python train.py --num_hidden_layers=12 --hidden_size=224 --num_attention_heads=7 --num_key_value_heads=1 --head_dim=64 --intermediate_size=576 --vocab_size=2048 --hidden_act="swiglu" --norm="rmsnorm" --norm_place="pre" --norm_eps=1e-06 --positions="rope" --rope_theta=500000.0 --rope_fraction=0.25 --qk_norm=true --attn_scale=0.125 --bias="none" --tie_word_embeddings=false --parallel_block=false --init="normal" --init_std_qkv=0.0412 --init_std_o=0.0 --init_std_up=0.0412 --init_std_down=0.0 --optimizer="adamw" --learning_rate=0.00168 --beta1=0.9 --beta2=0.99 --weight_decay=0.14 --lr_head=0.0063 --max_grad_norm=2.0 --warmup_steps=464 --schedule="wsd" --decay_fraction=0.727 --decay_shape="linear" --final_lr_fraction=0.1 --batch_tokens=65536 --max_seq_len=1024 --doc_mask=true --train_tokens=491000000 --max_steps=7493 --dataset="wikipedia_en"
MLP neurons of a small language model. Each row is named by its layer, matrix (gate and up: input weights) and neuron, and shows model dimensions 16-143. Each number is 200 + 40 x the weight over its row's rms, rounded and kept within 0 to 999. A neuron's up and down rows have the sign that makes its largest values positive.
After each neuron's rows, "fires on" lists the tokens most often at its 100 highest values on Wikipedia text that the model never trained on. A number after a token or word is its count.

L2.gate453,252,184,175,180,284,238,219,268,224,212,263,238,132,230,198,220,215,185,189,192,200,180,203,190,195,106,208,174,195,224,233,203,282,218,185,194,188,230,176,241,165,119,232,202,208,211,176,204,209,151,248,271,224,173,131,199,229,190,188,167,196,173,197,153,220,148,153,100,206,177,235,186,193,257,140,163,251,223,226,233,212,157,199,226,224,230,250,176,186,174,198,175,162,187,176,257,222,166,179,175,129,186,206,237,213,167,224,257,152,156,248,215,248,244,239,149,196,226,195,157,210,218,262,183,141,284,217,238
L2.up453,226,128,210,136,281,246,297,191,215,255,187,200,229,211,271,239,197,192,168,155,268,232,261,197,214,202,220,175,232,196,216,262,265,136,185,128,178,226,216,256,201,158,163,235,188,135,181,212,211,187,203,205,172,199,233,255,179,221,231,203,183,239,195,298,171,186,134,178,209,165,188,202,134,183,193,115,210,201,185,271,162,103,227,188,222,228,241,212,261,181,228,279,188,182,194,193,178,185,207,179,180,226,165,194,232,245,177,139,233,225,221,173,252,186,189,169,220,293,154,171,176,248,260,211,219,244,228,285
fires on: " Ch" 28, "hu" 7, " He" 6, " Gu" 6, "u" 6, " X" 6

L9.gate424,175,174,233,185,236,166,215,234,167,204,200,230,271,182,163,118,231,231,197,227,181,174,208,231,231,127,190,191,247,178,212,169,143,216,256,292,155,170,195,209,141,250,229,193,225,63,197,89,189,158,185,226,210,155,156,188,223,159,146,214,175,252,233,179,240,185,231,201,230,173,199,263,205,186,260,313,244,231,203,233,129,195,152,155,206,142,140,170,234,148,246,193,239,201,180,226,222,142,181,205,248,178,206,246,173,214,214,201,84,195,260,260,97,180,215,181,216,262,178,150,267,239,152,169,183,274,212,217
L9.up424,231,286,217,174,213,202,199,169,179,188,160,138,238,170,190,202,232,160,188,183,201,173,171,230,229,188,257,187,84,178,179,220,197,98,215,119,212,225,190,187,249,246,250,124,152,196,234,199,221,160,153,248,178,225,159,258,238,200,152,192,172,217,208,194,263,200,178,241,251,232,233,214,138,158,183,203,189,164,234,213,198,181,198,251,179,210,264,251,162,228,142,219,166,176,165,207,179,324,138,156,220,256,276,252,267,210,228,178,249,202,190,217,261,252,231,209,217,222,238,207,209,232,236,195,274,182,218,238
fires on: " d" 44, " p" 12, "p" 9, " f" 8, " so" 7, " very" 4

L2.gate251,181,172,252,168,246,198,250,204,225,169,146,177,162,236,266,187,198,162,199,166,137,177,189,182,217,197,212,223,241,236,216,142,221,152,99,164,226,252,180,194,172,177,189,212,226,217,184,193,237,213,288,194,215,257,177,231,121,194,147,194,294,321,185,275,150,182,175,215,246,166,138,126,160,244,200,119,174,214,135,260,136,147,239,178,115,237,154,224,215,133,183,207,226,241,108,239,150,266,248,241,275,229,206,154,216,229,237,203,133,206,186,228,217,150,202,202,190,226,228,179,162,226,174,221,209,179,228,201
L2.up251,231,195,205,210,214,219,200,129,175,272,192,276,216,157,199,230,183,178,221,189,214,226,183,184,161,250,178,225,164,219,164,204,93,161,218,203,242,173,250,187,297,225,189,237,224,227,169,171,168,183,182,154,194,103,192,206,219,154,233,290,278,144,209,170,205,249,167,189,189,203,216,215,215,212,208,146,208,178,166,140,130,227,172,243,225,191,192,180,254,279,173,203,140,241,239,177,153,146,253,172,220,136,161,241,161,163,231,201,298,167,180,142,127,232,233,237,223,217,99,254,228,206,167,173,130,230,240,206
fires on: "\n" 99

L4.gate508,219,224,199,217,147,202,159,240,269,229,192,176,172,219,246,173,210,305,229,168,173,216,164,217,173,219,206,151,225,204,202,186,179,177,152,284,270,223,251,174,161,246,184,237,257,249,156,176,204,208,176,111,204,181,176,164,196,170,219,186,202,222,204,179,220,216,235,229,192,181,186,228,195,137,214,72,179,181,147,200,188,186,158,141,220,134,129,216,235,236,135,243,246,216,266,248,198,211,223,197,171,188,157,217,175,197,181,219,108,233,201,121,262,225,263,228,225,271,156,146,208,211,208,164,271,242,158,160
L4.up508,193,244,180,187,209,193,176,269,213,174,205,229,184,182,190,198,96,189,153,174,255,186,181,233,183,154,230,169,231,186,187,255,244,198,235,189,164,190,167,256,253,111,220,186,223,194,251,194,194,315,163,176,230,220,205,182,98,199,145,207,236,186,271,186,189,227,156,173,214,228,180,293,181,162,209,194,234,214,214,265,236,210,197,188,216,230,166,189,163,227,174,249,124,189,252,262,225,247,163,166,281,177,291,224,201,215,149,176,198,227,138,198,226,212,126,153,185,137,232,245,224,251,197,179,219,161,258,154
fires on: " Da" 17, " And" 17, " Pat" 13, " Ad" 9

L8.gate24,146,203,213,148,213,187,190,185,150,194,216,159,211,172,168,152,273,217,257,220,203,194,238,132,196,118,194,200,173,166,157,235,164,274,147,242,231,176,129,239,213,289,221,211,213,129,211,200,228,165,178,173,142,217,268,195,213,224,204,111,153,229,259,171,187,227,176,188,150,196,170,180,224,190,227,230,252,227,144,240,299,198,225,187,198,165,180,160,181,223,198,222,166,196,216,217,155,184,137,197,284,189,220,198,208,249,191,181,153,225,285,133,218,188,302,183,228,231,184,165,173,132,195,208,183,167,255,215
L8.up24,154,145,224,155,224,191,226,222,191,136,209,205,256,237,160,182,269,255,223,268,180,263,224,89,219,128,218,180,163,184,170,241,192,287,130,246,177,221,223,178,180,242,181,140,244,128,264,177,179,156,256,151,169,182,239,237,201,192,203,87,144,235,252,193,210,176,183,216,186,228,167,226,187,249,246,191,169,180,269,254,209,213,139,239,192,188,205,205,154,220,206,291,175,179,204,213,138,248,225,198,287,180,235,162,205,252,192,141,137,202,187,133,255,231,249,212,149,240,203,161,175,177,220,199,206,160,204,184
fires on: "." 51, "\n" 26, "|" 22

L2.gate155,234,202,175,126,185,189,211,244,233,221,169,178,176,251,198,196,132,159,210,206,144,233,222,242,174,236,184,155,160,151,192,142,239,213,161,177,244,199,212,162,221,199,182,227,191,174,148,174,260,182,226,175,166,212,135,204,145,260,198,218,286,180,208,117,246,177,138,191,149,256,315,209,236,221,246,244,195,199,242,195,290,205,182,272,251,236,201,168,228,208,184,239,201,262,199,100,278,195,228,195,159,132,206,277,210,133,190,304,182,161,230,233,198,154,253,158,208,176,227,161,222,272,249,202,179,219,183,239
L2.up155,179,162,250,162,257,141,191,151,214,169,204,250,209,174,257,207,198,148,133,191,198,223,243,209,179,213,189,162,233,149,143,267,258,207,238,141,177,214,286,139,258,160,151,151,191,167,136,123,258,201,194,138,160,223,220,174,157,177,222,204,277,207,188,232,222,174,181,184,167,237,165,205,151,178,227,245,307,176,123,252,184,165,250,192,258,202,245,159,202,205,217,379,238,175,171,230,139,167,226,167,171,206,249,192,241,241,220,156,214,185,212,234,241,189,200,272,224,213,263,181,241,229,183,202,201,209,261,201
fires on: " To" 38, " Ch" 14, " Ko" 7, "hu" 5, " X" 5

L4.gate199,188,260,299,175,136,179,156,315,184,264,216,175,153,143,122,236,267,203,222,209,278,201,188,250,244,202,193,237,179,211,185,158,135,164,173,165,189,168,229,208,222,199,206,156,282,212,274,164,179,169,246,187,183,124,192,256,181,225,173,169,193,226,204,160,175,174,244,202,204,202,164,237,210,166,198,188,197,289,256,242,191,222,131,180,206,175,150,169,175,200,186,207,186,218,178,181,118,220,236,221,274,147,214,182,254,229,222,121,254,208,254,271,195,194,188,207,246,224,175,192,223,156,108,220,231,163,254,214
L4.up199,167,207,266,194,188,160,236,158,204,195,245,203,155,148,185,219,139,127,164,208,137,139,191,266,220,217,222,198,136,194,194,207,145,242,265,170,285,233,217,182,291,228,233,179,239,207,195,190,211,164,170,160,173,228,194,145,213,153,154,223,145,168,171,241,146,206,216,141,237,242,169,225,177,167,186,155,244,160,118,159,205,120,182,226,147,165,270,190,128,224,263,144,218,255,166,162,231,232,220,217,168,176,168,230,235,194,266,131,148,198,175,207,269,220,133,163,243,241,215,166,240,252,130,196,219,180,257,194
fires on: " D" 51, " d" 49

L6.gate292,252,139,246,191,191,178,271,194,187,172,125,165,183,241,209,170,184,254,281,197,117,257,176,173,231,169,214,217,178,189,240,175,181,293,145,172,208,169,273,199,213,256,172,177,133,207,176,168,193,202,248,152,193,197,237,194,157,182,217,229,228,193,184,204,106,215,211,130,236,138,171,143,203,171,201,184,210,265,188,213,186,185,204,227,128,182,263,183,179,242,231,270,187,167,191,230,174,209,195,181,228,202,267,122,196,196,186,185,210,219,270,179,189,202,226,200,231,224,157,166,160,208,134,268,246,155,157,205
L6.up292,150,206,255,197,210,181,234,257,190,191,187,257,292,242,136,157,209,249,247,206,154,197,237,107,245,112,164,252,214,158,166,180,139,281,179,138,227,238,184,248,176,228,170,178,181,224,166,203,226,165,233,227,195,160,204,190,170,117,144,164,162,204,121,207,142,216,188,131,255,173,211,186,202,187,198,117,204,226,104,247,231,184,185,224,204,205,218,186,97,152,253,207,210,161,225,281,226,254,108,186,272,222,197,171,178,146,192,199,193,168,238,167,209,147,199,142,232,218,109,147,199,205,213,242,206,212,287,193
fires on: "\n" 100

L6.gate57,188,142,228,165,164,179,207,175,174,216,174,243,141,228,202,208,188,195,236,182,210,203,179,176,244,150,245,264,212,184,210,189,136,247,203,250,240,259,179,275,186,202,203,252,147,198,173,199,175,212,184,195,227,180,227,194,220,263,189,135,181,264,253,293,147,249,185,166,246,169,179,186,106,168,165,167,242,245,112,232,203,198,280,184,201,190,182,257,225,200,176,183,185,157,203,212,236,210,110,201,276,240,210,151,251,146,191,206,187,144,199,162,228,127,139,210,193,222,245,157,193,183,163,183,227,204,264,226
L6.up57,221,178,271,168,220,155,222,215,202,193,163,122,204,219,202,172,227,195,214,210,184,215,167,140,199,212,185,289,245,216,206,233,197,277,189,163,241,189,213,301,244,205,216,199,185,160,180,167,248,120,197,158,155,163,237,216,151,146,202,199,192,241,201,227,185,268,241,189,252,178,159,125,115,100,222,243,303,157,122,198,225,298,235,231,244,188,129,217,187,184,198,196,176,178,142,297,208,283,132,153,223,264,149,198,155,133,152,179,213,241,208,218,201,226,174,176,165,175,153,242,203,222,229,211,213,159,235,215
fires on: "\n" 100

L8.gate466,193,193,161,169,235,252,184,216,239,272,221,142,199,263,193,233,221,211,256,240,179,179,250,135,126,160,217,236,193,187,192,231,175,269,174,158,292,252,248,220,234,221,156,245,159,125,209,199,191,227,244,198,197,146,221,143,215,197,171,159,212,257,177,207,145,252,179,265,208,234,142,105,188,148,227,237,264,195,154,221,297,125,236,205,144,245,201,114,219,201,172,194,197,172,204,196,218,189,210,185,226,203,212,205,221,206,198,142,191,212,195,153,179,98,236,168,185,150,166,246,272,151,264,195,188,164,153,221
L8.up466,189,165,214,202,197,184,187,286,265,206,170,206,226,168,214,160,175,218,205,209,110,176,199,208,216,240,221,208,203,148,196,205,267,201,156,232,210,141,158,163,254,180,227,121,166,217,218,129,232,238,193,264,222,198,147,169,176,183,230,153,231,227,206,206,208,217,208,222,225,193,207,122,200,166,203,195,245,198,171,234,153,155,180,223,157,231,169,166,271,280,162,269,241,200,204,244,208,185,214,170,192,219,246,203,164,257,182,191,201,225,155,219,195,171,292,162,127,178,90,206,200,184,153,190,181,234,122,226
fires on: "ed" 22, "es" 16, "ve" 15, "s" 13

L6.gate32,190,240,270,173,166,176,177,250,170,237,171,109,184,154,215,179,113,258,164,216,270,190,211,192,241,221,174,213,217,135,145,230,171,205,153,198,219,230,269,243,196,196,176,193,232,101,212,269,263,213,154,163,217,179,143,215,256,137,201,208,213,205,222,211,204,176,302,220,229,221,288,168,226,149,194,260,238,136,263,206,179,144,151,200,147,159,219,235,192,231,228,197,216,233,283,253,209,235,145,262,311,152,273,190,216,194,238,164,269,198,222,248,265,90,198,151,212,223,174,191,231,293,195,182,221,118,208,171
L6.up32,261,171,221,141,291,217,199,184,155,256,221,235,247,174,202,135,211,125,195,189,235,125,196,216,201,235,215,220,223,156,224,271,151,175,124,213,225,166,241,176,243,172,190,267,291,172,193,202,165,194,199,186,241,169,269,214,208,232,343,173,219,206,193,227,212,237,210,157,211,236,142,210,240,202,211,220,223,187,192,167,123,215,195,219,227,185,212,124,211,213,225,176,256,136,200,212,187,189,207,203,185,237,138,264,211,157,217,240,203,221,197,206,218,197,190,203,192,241,188,143,154,182,132,227,168,222,205,157
fires on: " no" 63, "ee" 16, "A" 5, "hy" 4

L4.gate484,187,303,218,151,211,145,205,209,222,176,244,138,207,213,252,206,192,130,262,212,162,147,141,194,206,201,242,148,212,168,189,225,269,211,159,228,232,204,232,224,198,219,208,189,196,172,221,303,193,212,236,224,278,170,213,225,132,230,201,237,266,208,176,186,223,161,178,130,259,157,156,198,247,171,141,234,166,245,224,222,174,247,216,175,181,234,160,133,185,245,179,111,197,199,245,160,248,168,181,162,209,187,204,244,142,235,242,186,166,128,192,206,179,193,177,220,122,238,204,146,213,213,189,243,267,168,209,224
L4.up484,146,213,190,156,171,160,242,221,214,254,208,220,178,158,181,221,112,207,220,192,139,151,187,186,292,220,217,193,218,191,238,257,144,173,170,242,173,227,190,213,193,212,202,205,125,288,193,173,157,238,145,169,132,280,153,191,162,291,189,221,266,285,209,239,180,186,248,177,232,168,181,218,153,153,141,215,190,239,144,239,196,220,156,188,169,175,139,186,182,236,214,212,199,229,236,199,176,178,244,174,268,215,209,286,164,205,183,259,225,209,229,121,156,195,201,246,215,226,231,221,243,164,156,224,305,158,184,185
fires on: "te" 67, ")." 12, "la" 9

L4.gate351,214,256,157,208,138,218,248,252,127,210,214,181,246,161,249,273,185,177,220,267,222,221,189,112,154,229,197,226,220,232,170,150,222,216,230,197,183,206,229,182,151,177,205,244,194,203,178,143,206,202,157,194,250,228,213,221,221,253,225,170,190,193,157,197,205,234,229,170,211,183,200,174,277,180,143,186,212,117,224,150,221,271,252,223,201,133,125,220,180,143,264,255,190,71,269,229,133,159,181,177,183,231,211,179,210,204,144,181,179,263,222,192,199,206,135,230,166,259,151,179,192,105,242,189,256,152,125,218
L4.up351,253,241,195,237,154,227,289,261,207,241,186,197,184,167,193,203,179,188,259,222,230,107,192,166,220,260,189,187,251,203,137,131,251,143,185,192,242,266,195,178,166,182,171,173,254,243,181,234,135,200,167,189,205,205,212,165,183,181,203,149,203,186,190,179,189,247,246,222,231,211,225,225,257,202,172,171,212,175,220,118,200,207,151,214,200,172,245,252,158,186,203,196,192,222,192,129,187,150,122,197,245,201,175,235,143,261,58,188,187,205,163,234,200,214,230,172,222,215,184,273,222,228,239,184,183,174,116,144
fires on: "re" 17, "cul" 12, " Di" 9, "ter" 7, "B" 7

L4.gate230,242,126,190,222,236,167,139,178,161,212,234,210,163,152,161,216,162,187,150,213,162,226,128,191,205,210,223,165,151,156,199,219,205,191,168,197,194,237,203,194,167,141,248,161,218,176,169,257,138,293,236,192,190,163,187,102,171,169,206,154,190,174,215,256,220,208,129,198,158,152,191,205,183,151,187,158,170,156,106,244,198,239,253,247,152,207,219,225,184,259,243,189,142,228,178,225,209,235,175,199,253,139,165,181,200,260,254,125,166,153,221,138,250,187,177,229,145,274,181,148,193,216,226,267,164,176,239,183
L4.up230,231,208,169,257,231,134,271,199,202,189,240,247,182,197,284,260,205,188,218,241,232,226,180,244,241,240,191,142,223,156,196,210,200,284,250,229,218,164,150,185,187,155,194,197,187,181,190,176,213,191,234,204,132,217,217,189,199,184,159,240,206,192,222,218,170,146,159,147,205,177,190,196,191,203,208,192,318,205,238,153,172,272,282,225,174,212,216,206,163,191,200,169,166,211,225,219,177,215,211,178,183,255,230,140,224,218,157,90,172,234,158,186,122,180,217,222,269,182,198,198,208,204,240,197,258,189,137,97
fires on: "mit" 23, "ze" 13, "mission" 9, "ra" 9, " Film" 8, "ia" 6

L2.gate104,203,249,228,195,225,206,230,193,222,194,230,171,185,98,177,130,142,224,245,178,184,214,212,272,238,228,285,174,162,148,262,189,206,218,137,168,192,222,235,177,181,217,208,252,180,207,189,248,160,246,219,269,233,137,178,262,222,166,208,223,130,113,177,235,199,205,235,169,223,254,187,242,258,125,164,218,138,175,192,145,265,212,137,229,204,161,167,171,166,232,188,163,128,181,110,215,119,216,156,208,153,210,228,152,194,165,217,184,155,207,181,145,178,233,216,200,241,172,201,243,277,242,223,220,202,220,241,245
L2.up104,122,199,160,142,190,229,157,250,207,162,160,174,202,195,146,123,219,213,214,287,214,258,246,125,193,213,193,219,209,228,274,165,228,195,175,289,180,233,227,145,167,211,201,174,151,158,154,244,99,313,161,201,228,184,194,257,240,191,202,148,145,255,173,213,165,224,165,274,174,210,216,226,220,185,210,217,175,200,229,236,217,177,130,139,252,197,154,203,150,123,148,266,214,183,219,214,246,228,145,254,238,214,162,262,169,199,166,207,205,250,206,213,259,271,186,223,236,210,214,193,226,203,190,145,306,233,136,217
fires on: " be" 30, " Le" 16, " W" 13, " has" 7, " take" 6, "W" 6

L9.gate102,89,180,213,238,202,86,195,236,196,203,221,242,227,231,218,218,234,182,220,200,181,182,169,194,262,145,163,178,181,204,178,188,244,176,163,123,247,173,222,177,207,226,177,203,228,182,236,255,254,278,244,184,230,208,216,227,148,242,188,150,140,207,234,211,177,254,239,229,216,198,210,214,198,186,233,155,198,217,287,113,225,186,182,223,172,204,168,201,165,155,189,242,214,272,265,207,245,267,126,284,229,209,112,218,86,197,164,150,163,114,239,164,244,226,173,207,243,223,191,141,219,239,149,147,170,239,275,232
L9.up102,190,216,137,175,279,151,200,230,225,228,189,222,155,139,218,213,194,153,130,228,135,140,149,174,157,201,218,210,189,150,179,204,255,179,229,222,220,215,206,288,251,180,169,124,168,232,186,232,250,253,152,285,200,248,210,160,161,201,252,218,210,133,201,192,193,256,219,228,211,245,114,250,199,254,180,204,146,167,133,172,197,231,253,231,164,208,204,244,180,258,223,176,220,165,292,151,201,260,175,215,138,178,229,229,186,235,223,215,209,177,193,190,179,194,165,161,189,186,198,237,166,148,160,147,208,214,243,209
fires on: " high" 14, " time" 11, "ce" 9, " year" 6, "day" 6, " Am" 5

L6.gate496,287,198,271,190,179,186,233,120,246,266,146,190,234,179,188,194,182,192,247,157,124,194,156,187,203,211,216,243,234,142,162,233,215,212,155,226,250,183,194,255,220,172,208,250,218,164,183,221,216,164,204,144,152,208,202,287,189,199,195,248,156,171,192,217,233,209,170,162,172,192,218,151,124,192,213,205,194,136,197,193,238,184,246,261,185,157,229,196,222,240,228,209,205,127,206,232,196,184,147,170,144,163,267,151,198,272,192,185,291,189,237,184,136,225,203,273,253,187,223,191,226,137,174,277,189,210,162,289
L6.up496,169,187,231,171,186,81,253,181,199,231,189,161,224,224,187,185,228,205,292,213,195,185,143,145,205,207,198,228,106,223,148,235,244,185,148,187,186,213,140,207,223,201,183,201,209,158,198,160,135,236,211,221,261,128,273,287,197,182,207,213,278,185,181,176,237,201,250,160,203,210,253,167,145,211,201,221,244,217,186,190,177,199,211,190,142,183,260,154,173,169,282,210,218,225,246,219,158,244,169,277,156,193,224,185,212,103,191,216,226,272,217,176,203,137,154,254,263,224,251,186,166,187,253,237,241,178,190,201
fires on: "ian" 21, "F" 20, "O" 8, ";" 6, "\n" 5

L4.gate209,189,223,176,183,132,197,251,170,182,146,152,182,250,295,163,189,272,254,155,161,158,261,251,247,178,138,201,221,174,182,120,234,186,154,189,178,274,182,208,215,195,264,163,136,208,154,157,194,244,254,179,212,200,252,194,162,149,217,191,176,248,268,211,221,269,243,158,194,210,233,204,129,102,223,249,100,254,185,127,259,229,129,222,159,172,182,202,228,276,179,199,163,201,238,268,163,213,226,182,157,221,236,231,221,101,175,183,137,230,145,193,143,244,216,169,161,193,219,248,226,225,184,97,160,134,190,181,244
L4.up209,195,224,167,161,142,207,256,191,180,179,261,243,152,283,178,211,214,182,219,245,224,217,162,176,173,211,197,188,163,215,176,236,180,272,130,230,226,210,141,226,226,257,119,198,249,204,229,168,275,218,136,180,171,244,188,168,148,194,189,204,166,175,177,215,215,245,175,161,194,211,180,203,171,219,271,141,186,178,226,255,159,242,218,280,212,209,241,261,231,162,224,195,198,244,273,211,196,203,201,191,192,194,237,231,143,154,179,228,233,93,152,129,210,245,194,159,152,144,151,255,259,227,209,183,157,195,212,216
fires on: " not" 22, "/" 14, "ion" 13, " per" 8, "–" 6, "et" 6

L9.gate433,164,234,156,153,194,249,182,248,249,265,149,158,153,212,155,155,252,176,157,163,208,268,228,186,213,165,244,173,173,205,186,164,165,275,134,243,289,264,156,231,167,207,165,219,231,199,150,142,178,199,200,209,179,185,239,230,182,184,199,141,186,143,131,187,192,199,184,184,192,160,211,232,263,155,162,203,212,138,207,250,218,251,219,183,127,234,207,225,192,259,228,178,141,157,199,268,242,175,211,200,175,154,215,185,260,266,207,128,207,173,220,240,148,194,251,125,222,187,227,255,207,211,208,180,234,147,245,243
L9.up433,193,133,170,224,261,205,159,205,137,216,288,182,222,230,234,174,183,213,216,304,138,212,187,193,224,243,216,165,192,225,164,246,237,223,173,161,223,166,174,221,221,117,188,174,169,280,240,219,158,146,254,225,232,228,204,225,120,187,251,193,122,195,156,251,196,157,168,179,160,246,242,160,238,192,233,158,245,212,244,217,232,170,215,173,189,260,103,136,228,223,200,214,181,157,220,197,202,231,184,157,208,229,132,166,173,250,143,109,266,220,186,255,170,181,210,230,192,209,209,256,253,215,244,157,195,241,212,256
fires on: "s" 55, "es" 14, " Am" 8, "ar" 5

L2.gate394,214,190,206,209,267,204,151,200,205,192,149,185,205,79,230,127,218,143,256,173,164,181,247,228,187,184,101,230,171,181,172,201,228,198,234,148,238,222,214,240,202,214,171,216,174,154,128,188,275,168,236,170,151,222,156,175,190,141,190,279,147,266,267,221,141,217,179,160,156,198,242,177,195,220,157,197,159,196,161,262,203,182,244,259,202,261,164,241,232,247,190,212,178,193,173,193,213,133,221,216,149,244,213,202,189,188,253,188,158,200,272,225,194,250,180,269,196,253,229,248,213,229,243,229,210,238,256,272
L2.up394,221,231,255,197,262,226,211,177,230,210,256,243,168,203,214,221,172,216,209,157,238,233,181,183,216,228,183,209,271,190,279,274,239,124,158,188,174,207,239,214,168,200,158,191,219,202,223,208,219,127,251,236,196,211,95,224,170,207,221,208,190,227,216,179,196,184,181,157,217,190,231,183,148,161,211,157,174,186,242,209,187,220,200,257,245,189,291,232,222,231,244,243,235,207,217,215,154,211,212,167,134,200,181,202,231,213,191,221,143,200,262,178,244,180,251,170,201,193,193,252,249,235,221,151,169,290,248,199
fires on: " Ch" 24, " J" 14, " W" 8, " X" 7, " Gu" 6, " Z" 6

L2.gate81,145,188,234,189,238,227,119,146,225,228,162,316,196,213,192,240,154,174,245,233,217,151,222,161,135,206,209,222,207,166,212,208,189,169,249,194,168,168,181,241,208,258,99,151,150,222,209,215,190,233,152,173,191,142,196,226,225,152,151,212,197,144,181,282,174,162,273,161,156,272,134,153,238,211,145,157,219,141,249,191,232,239,146,204,212,147,211,188,264,200,99,210,218,166,189,179,106,219,156,213,149,214,226,272,211,196,225,196,261,203,186,165,170,255,164,215,264,173,207,194,237,184,223,192,280,303,236,187
L2.up81,214,121,171,258,209,270,189,251,230,135,213,268,164,206,200,203,252,230,236,189,249,231,338,268,239,216,243,207,257,162,199,265,214,206,158,194,203,188,192,155,165,135,216,153,135,190,137,170,173,278,199,226,128,183,172,226,266,202,211,126,183,197,205,176,227,245,225,144,225,178,177,173,220,128,193,228,184,149,178,179,257,199,149,216,177,219,321,180,193,236,184,275,198,213,233,188,229,226,154,169,157,180,145,223,253,252,227,244,164,217,292,209,256,246,123,203,215,136,240,124,200,142,209,235,230,163,218,234
fires on: " Le" 60, " w" 24

L6.gate48,239,242,195,234,170,226,187,235,195,206,230,159,216,191,143,217,143,194,182,193,172,197,181,179,145,151,213,188,251,173,241,211,185,221,164,202,256,220,212,184,153,227,190,255,242,218,134,192,214,293,217,216,159,261,213,215,204,263,162,215,238,168,189,300,213,218,275,156,179,204,200,187,194,140,190,254,220,129,227,269,226,235,177,176,124,229,121,156,137,261,233,194,200,204,226,251,228,193,165,191,282,215,211,230,155,239,223,220,156,83,235,90,251,171,197,239,187,218,197,178,246,212,160,208,241,199,253,222
L6.up48,177,199,201,154,147,158,140,192,198,211,213,198,144,194,219,253,127,184,197,168,201,119,197,146,149,196,193,160,218,167,249,188,165,229,148,184,208,183,271,164,217,231,140,193,164,209,195,171,206,210,246,183,169,217,146,216,216,219,111,185,217,261,176,294,187,167,189,199,246,212,212,190,166,200,199,237,258,211,235,246,227,236,258,266,133,138,125,220,204,225,222,243,184,218,215,187,186,237,182,210,273,247,179,191,179,205,205,181,125,192,199,152,204,236,188,184,194,225,166,146,161,230,112,204,248,152,182,173
fires on: "ra" 78, "la" 8

L4.gate343,221,191,208,247,133,122,271,243,222,205,200,284,160,128,176,201,179,222,280,212,233,167,202,79,172,177,218,214,192,229,230,202,254,210,178,226,191,197,163,200,144,300,190,217,212,225,227,154,181,155,101,215,173,197,251,212,174,275,225,164,153,172,196,169,238,260,220,126,207,235,225,186,171,139,144,192,211,176,234,268,138,197,138,189,198,163,266,182,209,216,155,150,231,219,192,211,234,222,134,213,157,149,233,173,212,218,264,202,210,141,190,186,202,150,206,151,229,231,252,174,182,177,139,139,229,203,150,207
L4.up343,122,262,109,277,218,217,160,214,199,168,217,233,200,208,121,213,200,174,237,202,252,211,158,236,164,128,220,192,195,144,229,195,120,177,230,223,171,144,214,179,203,151,186,221,211,244,182,176,244,106,197,235,167,181,259,237,234,196,117,252,180,151,250,189,200,175,265,192,306,165,188,223,216,150,225,165,183,151,241,219,261,185,231,214,169,202,160,244,180,208,215,221,151,173,209,203,173,230,168,176,197,247,178,245,139,234,225,109,167,203,192,224,166,299,211,284,279,167,245,199,207,185,178,198,183,127,188,231
fires on: " O" 99

L8.gate106,254,229,162,264,288,231,240,250,187,245,160,261,142,193,213,225,189,136,231,169,172,198,125,150,154,229,254,202,134,133,117,253,164,231,144,214,255,147,121,302,231,248,184,289,161,172,137,207,256,203,203,232,114,225,281,236,212,229,205,192,194,175,157,180,236,202,177,172,226,193,166,232,246,173,125,160,124,240,183,217,230,201,190,190,170,201,204,243,216,213,204,135,165,90,229,245,246,140,186,187,193,127,179,186,157,206,197,175,187,182,219,208,183,207,211,214,206,213,160,241,223,163,283,191,170,200,200,265
L8.up106,170,229,224,195,268,213,212,204,196,238,143,277,148,177,184,226,215,109,212,207,216,179,198,248,107,225,208,186,164,217,180,175,125,217,181,186,224,169,231,238,223,230,165,207,236,202,154,169,228,255,161,186,194,175,194,201,235,215,151,206,175,209,221,131,254,140,201,181,243,201,152,201,209,221,206,224,197,229,270,234,204,221,255,253,213,151,195,227,228,181,163,192,157,117,239,233,186,224,208,147,163,147,226,172,137,276,181,173,127,170,174,203,95,249,180,178,209,196,191,238,181,216,239,248,198,194,191,201
fires on: " inter" 29, " P" 15, " O" 10, " (" 8, " T" 6, " p" 6

L2.gate457,174,242,242,154,204,244,269,159,103,214,154,188,204,161,156,248,169,163,191,176,182,215,143,185,194,263,242,231,181,218,179,228,180,173,201,158,201,202,139,173,187,188,135,163,196,205,190,158,242,144,291,241,160,215,217,234,238,239,199,173,153,202,157,243,227,171,140,204,182,174,159,226,146,223,205,109,158,148,97,177,111,269,235,270,247,231,196,268,201,114,274,214,186,185,180,219,215,251,251,226,235,199,188,175,177,259,229,227,223,136,178,187,135,145,193,160,227,217,186,165,190,269,261,269,187,210,198,175
L2.up457,223,204,236,251,233,169,163,203,208,248,162,255,233,280,177,192,134,223,180,201,177,173,207,243,171,279,205,224,248,201,215,242,87,179,166,162,158,173,270,201,242,196,178,168,143,224,171,182,199,108,192,122,152,179,171,205,168,231,273,176,246,219,234,180,225,180,167,236,201,181,166,259,164,238,232,236,133,229,145,208,191,291,174,175,204,221,237,209,293,203,171,142,207,195,209,184,118,246,247,218,222,258,157,261,218,138,171,204,250,224,185,211,160,231,196,198,175,261,206,313,188,198,100,171,168,237,250,173
fires on: "\n" 24, "ic" 15, "V" 14, "I" 10, " T" 8, " since" 5